Weights of a small GPT-style language model, trained from scratch on English Wikipedia: RMSNorm before each block, 8800 steps.
MLP neurons of a small language model. Each row is named by its layer, matrix (up: input weights; down: output weights) and neuron, and shows model dimensions 352-447. Each number is 200 + 40 x the weight over its row's rms, rounded and kept within 0 to 999.
Before each neuron's rows, "fires in" lists the words (lower case) most often at its 100 highest values on Wikipedia text that the model never trained on.

fires in: "as", "become", "became"
L5.up175,194,184,179,180,222,203,149,238,188,108,179,236,250,184,174,197,148,166,164,209,301,194,214,231,146,131,191,146,159,180,251,182,137,193,186,221,142,195,142,181,188,270,195,150,180,215,247,168,193,225,157,198,230,126,184,153,174,126,192,194,189,207,278,185,105,234,246,237,215,178,267,239,191,144,210,147,238,208,199,161,231,232,196,189,179,236,209,109,111,184,176,179,119,207,240,177
L5.down175,222,207,218,221,241,253,222,163,189,267,174,208,168,233,195,168,153,247,217,229,179,199,228,276,262,209,191,184,124,231,163,226,211,129,234,219,164,214,221,140,162,201,184,204,225,187,119,217,174,149,234,245,235,245,203,230,165,146,145,249,244,263,147,176,224,130,120,148,111,202,167,277,192,188,212,296,214,194,112,256,222,243,185,209,188,191,177,189,177,212,234,203,175,206,213,238

fires in: "and", "it", "he"
L5.up3034,209,196,194,208,185,198,189,212,189,172,119,222,231,177,230,215,102,238,212,250,205,147,130,225,202,248,212,220,145,194,204,176,213,234,196,240,216,243,129,236,164,191,138,170,190,208,225,188,239,206,182,185,195,203,222,188,202,251,82,167,252,172,176,212,233,242,251,172,219,138,207,130,186,220,143,173,226,139,156,195,261,172,228,187,269,158,191,186,200,252,160,198,270,192,180,158
L5.down3034,200,198,250,265,192,199,241,194,246,239,206,199,151,250,176,184,268,206,201,181,205,236,198,183,237,231,199,308,201,206,259,242,201,235,144,243,144,232,249,183,283,163,300,197,132,250,209,199,245,189,263,218,201,162,155,180,232,203,189,161,168,161,260,246,174,184,188,139,161,238,223,199,188,199,272,243,258,250,218,170,200,173,144,199,154,124,151,117,142,242,236,228,188,228,176,241

fires in: "an", "or", "anysio", "anson", "pudzianowski"
L5.up2971,175,172,191,217,223,211,228,197,223,145,168,169,270,179,219,282,124,196,196,206,133,222,163,245,200,229,201,220,115,173,252,198,147,149,182,224,213,169,121,277,180,195,134,221,136,129,224,178,197,228,225,165,166,157,217,212,232,52,212,191,149,232,137,283,183,283,168,228,185,201,221,175,146,196,299,219,177,256,264,211,188,202,98,278,234,265,247,107,174,235,221,191,177,200,124,209
L5.down2971,218,219,156,263,228,183,209,169,111,186,151,208,136,183,224,210,152,301,183,140,194,158,121,176,184,200,201,188,182,203,237,105,260,251,202,242,184,209,299,168,203,132,164,233,265,129,189,193,196,138,201,217,221,151,191,216,217,156,202,264,176,131,191,212,217,164,169,222,203,165,193,205,158,223,178,226,209,273,221,134,191,225,243,192,207,156,210,236,211,196,235,241,210,158,172,169

fires in: "an", "not", "0"
L5.up1835,221,234,194,218,243,147,213,234,189,182,150,181,264,282,225,246,234,309,245,140,259,268,219,116,240,202,191,164,202,224,243,203,174,216,121,168,217,202,166,200,230,201,277,205,170,178,271,122,214,338,175,248,178,189,229,215,255,232,197,171,219,139,244,170,224,152,169,195,215,145,243,258,218,170,207,221,246,262,206,181,165,178,221,262,175,217,263,241,240,125,169,98,214,201,230,205
L5.down1835,213,186,188,270,220,247,121,204,235,218,164,233,147,201,202,142,190,224,229,200,203,229,229,219,235,205,229,183,168,233,207,200,255,180,238,162,216,163,226,202,253,137,162,233,155,177,190,151,181,236,166,205,185,156,169,226,197,169,112,205,160,191,214,271,196,156,114,191,225,191,160,214,156,177,187,208,210,251,288,248,188,142,160,154,163,185,177,122,191,170,223,165,200,146,276,210

fires in: "the", "he", "such", "his"
L5.up2640,242,249,197,199,173,130,316,200,194,223,199,223,187,210,173,247,198,236,283,185,287,183,232,182,190,162,117,225,140,226,236,149,204,168,182,225,166,273,180,254,224,171,194,206,150,238,259,160,231,188,149,186,209,201,148,125,142,182,187,130,200,141,102,192,188,118,271,137,206,163,216,267,224,124,157,198,281,223,209,249,210,184,196,196,191,208,162,264,172,145,166,164,172,135,178,214
L5.down2640,227,222,200,200,176,177,144,211,222,139,186,236,200,156,223,248,188,160,209,195,257,177,117,215,268,239,154,269,152,190,326,178,231,185,204,185,179,166,208,144,111,187,186,130,162,160,175,231,176,180,227,212,183,186,222,207,152,186,142,177,252,179,297,188,179,261,183,216,185,136,158,226,253,180,274,252,253,203,137,162,247,167,202,274,191,214,219,215,232,224,192,235,238,212,246,198

fires in: "10", "11", "12", "100"
L5.up2343,167,212,224,245,215,159,104,253,119,210,179,184,237,179,156,190,244,204,283,150,157,179,270,249,219,246,185,197,212,159,184,193,210,197,210,224,141,250,185,148,193,267,226,201,205,184,176,160,216,169,204,194,171,210,237,223,177,156,146,154,222,201,224,172,264,162,231,205,183,198,131,261,167,248,178,224,209,231,207,211,218,174,192,191,243,123,207,215,173,180,196,138,215,259,275,131
L5.down2343,124,143,207,203,233,215,214,173,150,250,214,170,213,180,172,238,235,231,153,188,229,193,251,204,153,174,213,166,162,276,172,238,214,283,207,213,176,169,200,188,151,174,233,256,136,269,176,170,198,225,257,194,168,163,149,209,142,283,251,192,258,187,212,218,259,206,277,210,116,124,209,240,183,219,163,217,221,194,226,195,219,222,254,201,215,218,276,149,162,168,225,208,156,118,218,265

fires in: "was", "a", "is", "that", "located", "which"
L5.up1064,224,164,139,228,193,197,235,172,162,261,167,278,248,155,154,246,265,200,238,257,186,144,245,195,267,245,203,248,156,205,229,195,135,175,132,192,193,289,235,179,206,203,121,105,132,195,220,188,183,209,140,253,250,232,108,203,251,157,129,203,177,205,187,202,262,115,216,172,225,255,146,169,231,236,115,193,183,242,199,183,165,246,114,208,234,217,221,118,157,146,235,126,163,149,249,175
L5.down1064,176,257,297,158,190,137,157,192,198,149,197,142,212,255,205,190,146,187,126,175,240,271,183,181,167,111,219,176,253,221,167,191,245,193,188,167,203,120,148,256,223,187,254,226,233,236,168,198,165,260,241,137,189,202,291,184,222,228,292,194,164,176,203,175,91,306,182,174,207,182,244,190,170,162,240,236,210,174,265,228,196,204,267,190,184,159,213,234,188,220,187,303,233,182,156,196

fires in: "in"
L5.up68,252,193,208,168,218,194,179,194,260,125,206,191,273,222,163,113,201,220,193,167,165,190,228,242,192,190,170,211,203,155,168,217,183,227,133,218,168,173,237,232,186,206,201,259,181,231,243,192,173,151,242,185,262,213,279,183,207,166,244,248,149,213,209,220,170,163,228,240,149,224,219,171,160,183,209,217,188,212,191,206,162,192,256,245,109,138,244,171,143,152,209,198,170,192,178,204
L5.down68,228,238,184,171,223,166,193,175,129,154,238,219,226,252,229,176,128,217,182,253,197,122,231,185,231,191,252,253,231,180,179,244,178,189,244,278,203,211,223,175,230,137,172,222,221,177,169,244,253,125,234,116,186,161,154,193,262,257,177,187,157,174,209,201,147,217,279,169,217,243,224,161,241,216,196,204,232,245,179,212,246,171,219,294,217,165,247,222,205,187,212,191,83,130,219,220

fires in: "of", "to", "not", "for", "had", "have"
L5.up419,198,186,205,153,214,212,202,197,138,204,219,201,224,202,240,183,236,184,177,226,187,261,108,208,185,275,170,240,253,166,167,168,225,184,260,192,200,224,188,200,207,162,217,194,203,181,173,270,230,151,158,263,254,176,212,231,223,242,200,199,225,250,166,179,179,158,192,256,261,247,215,171,211,226,287,220,160,94,191,294,255,203,177,173,170,184,226,254,246,231,138,198,227,227,142,250
L5.down419,265,202,151,157,215,141,239,259,225,194,232,228,231,208,155,190,143,305,273,143,179,205,219,216,176,129,224,211,318,219,263,265,288,216,136,230,207,121,178,216,220,135,214,212,256,230,239,210,161,306,220,212,184,236,197,150,203,177,188,233,119,248,189,213,275,194,224,115,171,133,160,218,146,186,139,228,198,157,196,149,169,162,245,286,170,171,235,244,177,156,135,175,148,213,143,302

fires in: "not", "by", "up", "while", "still", "out"
L5.up1433,215,205,205,235,210,176,250,239,257,210,211,208,195,214,142,256,216,151,220,256,140,209,171,208,224,186,249,132,206,234,281,178,127,222,148,191,177,195,184,184,140,213,207,147,215,102,208,201,204,202,169,141,200,281,194,164,234,213,246,212,188,201,270,151,133,258,255,213,209,190,169,196,224,175,178,282,175,181,161,157,251,289,142,220,126,169,150,194,154,209,170,220,245,172,220,100
L5.down1433,262,251,217,168,175,228,189,206,203,183,233,224,189,164,196,169,169,246,177,158,184,187,224,135,278,189,192,185,206,190,112,279,237,254,234,228,234,237,235,186,191,201,202,224,187,219,209,167,241,221,192,237,201,185,189,259,209,160,235,201,183,185,204,224,268,250,172,216,227,239,203,244,181,153,160,200,216,153,98,166,191,206,132,179,249,188,225,217,138,204,259,169,206,228,194,194

fires in: "for", "from", "of"
L5.up1765,172,260,233,167,197,172,201,186,220,279,247,194,244,192,164,195,210,167,188,224,221,184,181,191,297,283,225,199,195,176,155,190,210,230,207,190,151,245,180,196,212,208,208,293,175,241,196,235,217,213,208,201,161,271,224,286,248,174,255,210,138,217,206,154,238,193,154,198,206,227,228,226,201,200,156,156,168,191,205,142,189,185,211,181,177,156,167,213,270,221,157,207,219,205,247,229
L5.down1765,163,228,221,187,172,244,177,245,179,172,195,216,212,216,155,160,252,109,171,152,252,300,138,172,181,189,182,215,170,208,135,259,174,276,198,223,285,234,197,211,197,234,199,151,212,187,232,128,203,230,158,250,218,154,266,149,188,204,169,207,147,137,164,137,148,185,204,133,177,221,206,193,173,226,147,165,238,222,220,172,152,144,150,148,115,227,202,246,286,230,194,166,282,191,176,278

fires in: "an", "the"
L5.up935,195,175,162,217,207,136,207,145,193,162,204,180,218,174,139,267,190,255,282,181,268,194,238,273,231,242,110,192,185,193,224,172,230,104,211,141,196,241,205,196,189,130,214,220,202,197,229,162,213,236,193,237,215,221,140,217,198,173,305,207,179,181,242,175,191,185,197,222,158,220,191,149,243,198,172,206,163,157,173,211,260,176,152,217,178,231,191,112,191,101,195,127,174,124,175,164
L5.down935,251,172,262,174,250,193,150,300,181,176,216,228,128,244,172,204,200,181,226,161,228,118,186,271,208,219,193,134,170,224,192,220,250,200,157,218,197,191,176,235,160,160,154,101,242,269,161,162,222,178,211,219,175,136,221,233,214,232,181,205,153,182,235,126,262,206,157,123,192,208,153,250,147,203,194,228,216,268,229,245,266,189,207,206,252,200,215,272,183,266,226,208,155,165,270,218

fires in: "as", "that", "called", "be", "for"
L5.up1112,144,280,188,188,176,268,186,149,239,137,251,205,219,181,245,189,179,141,238,152,207,229,206,137,227,178,186,224,146,219,222,281,266,123,276,235,247,180,187,164,188,204,183,190,210,148,188,143,187,248,230,253,237,211,234,200,250,231,120,233,238,169,271,235,232,239,229,213,258,194,231,213,234,250,273,229,263,162,217,173,158,168,160,204,198,244,169,259,168,235,240,220,214,180,190,167
L5.down1112,156,259,223,321,254,193,145,179,213,269,201,261,180,179,192,224,135,186,283,179,169,170,211,231,142,113,186,268,223,150,165,155,145,201,172,100,198,158,192,196,237,164,238,193,260,232,224,227,262,268,181,225,195,224,176,101,196,210,206,187,234,192,164,129,199,251,123,207,227,210,205,199,249,142,143,216,195,183,219,206,153,157,272,224,262,180,160,241,117,192,163,210,179,120,238,181

fires in: "10", "2010", "1990"
L5.up352,162,235,255,175,188,155,180,231,139,188,176,218,216,188,153,180,167,236,230,102,126,221,185,185,212,198,177,187,220,230,206,189,186,217,207,202,181,231,208,181,189,230,205,193,184,206,192,184,174,187,231,248,230,203,224,156,176,191,166,143,221,232,225,134,167,190,199,219,211,252,97,197,157,218,187,197,225,182,256,197,220,224,234,230,255,173,168,212,150,200,213,153,182,196,263,135
L5.down352,139,163,157,233,218,198,215,204,126,217,200,186,133,155,147,245,204,216,233,190,219,242,251,228,192,231,226,94,138,248,208,244,244,303,216,229,177,121,203,171,147,201,301,236,219,211,176,221,210,178,240,204,217,147,161,220,150,266,237,173,317,186,244,222,263,142,298,177,178,114,147,271,206,198,95,227,155,192,183,236,204,219,167,195,198,237,246,169,187,205,254,166,180,146,186,255

fires in: "on", "of", "he", "as", "in"
L5.up1860,162,157,155,234,200,161,227,258,164,260,107,174,256,179,220,201,187,166,214,154,223,223,189,183,243,224,186,279,200,167,268,161,205,137,145,185,187,197,253,211,227,197,194,209,230,231,261,132,200,200,240,223,169,168,213,199,204,188,194,212,158,179,111,233,176,198,194,193,166,170,132,221,119,236,253,217,232,232,150,221,170,116,189,206,242,246,291,280,254,199,191,214,176,280,218,160
L5.down1860,236,193,134,130,141,169,225,246,154,250,202,255,199,182,214,215,216,164,147,191,248,152,181,182,189,233,133,218,195,188,187,198,213,196,175,205,180,230,167,192,200,189,236,179,225,252,201,131,286,161,200,256,222,145,217,242,190,92,189,200,174,206,133,180,131,208,128,200,132,303,170,241,189,200,293,202,182,203,227,200,100,274,169,208,192,160,107,191,164,176,197,171,210,237,162,288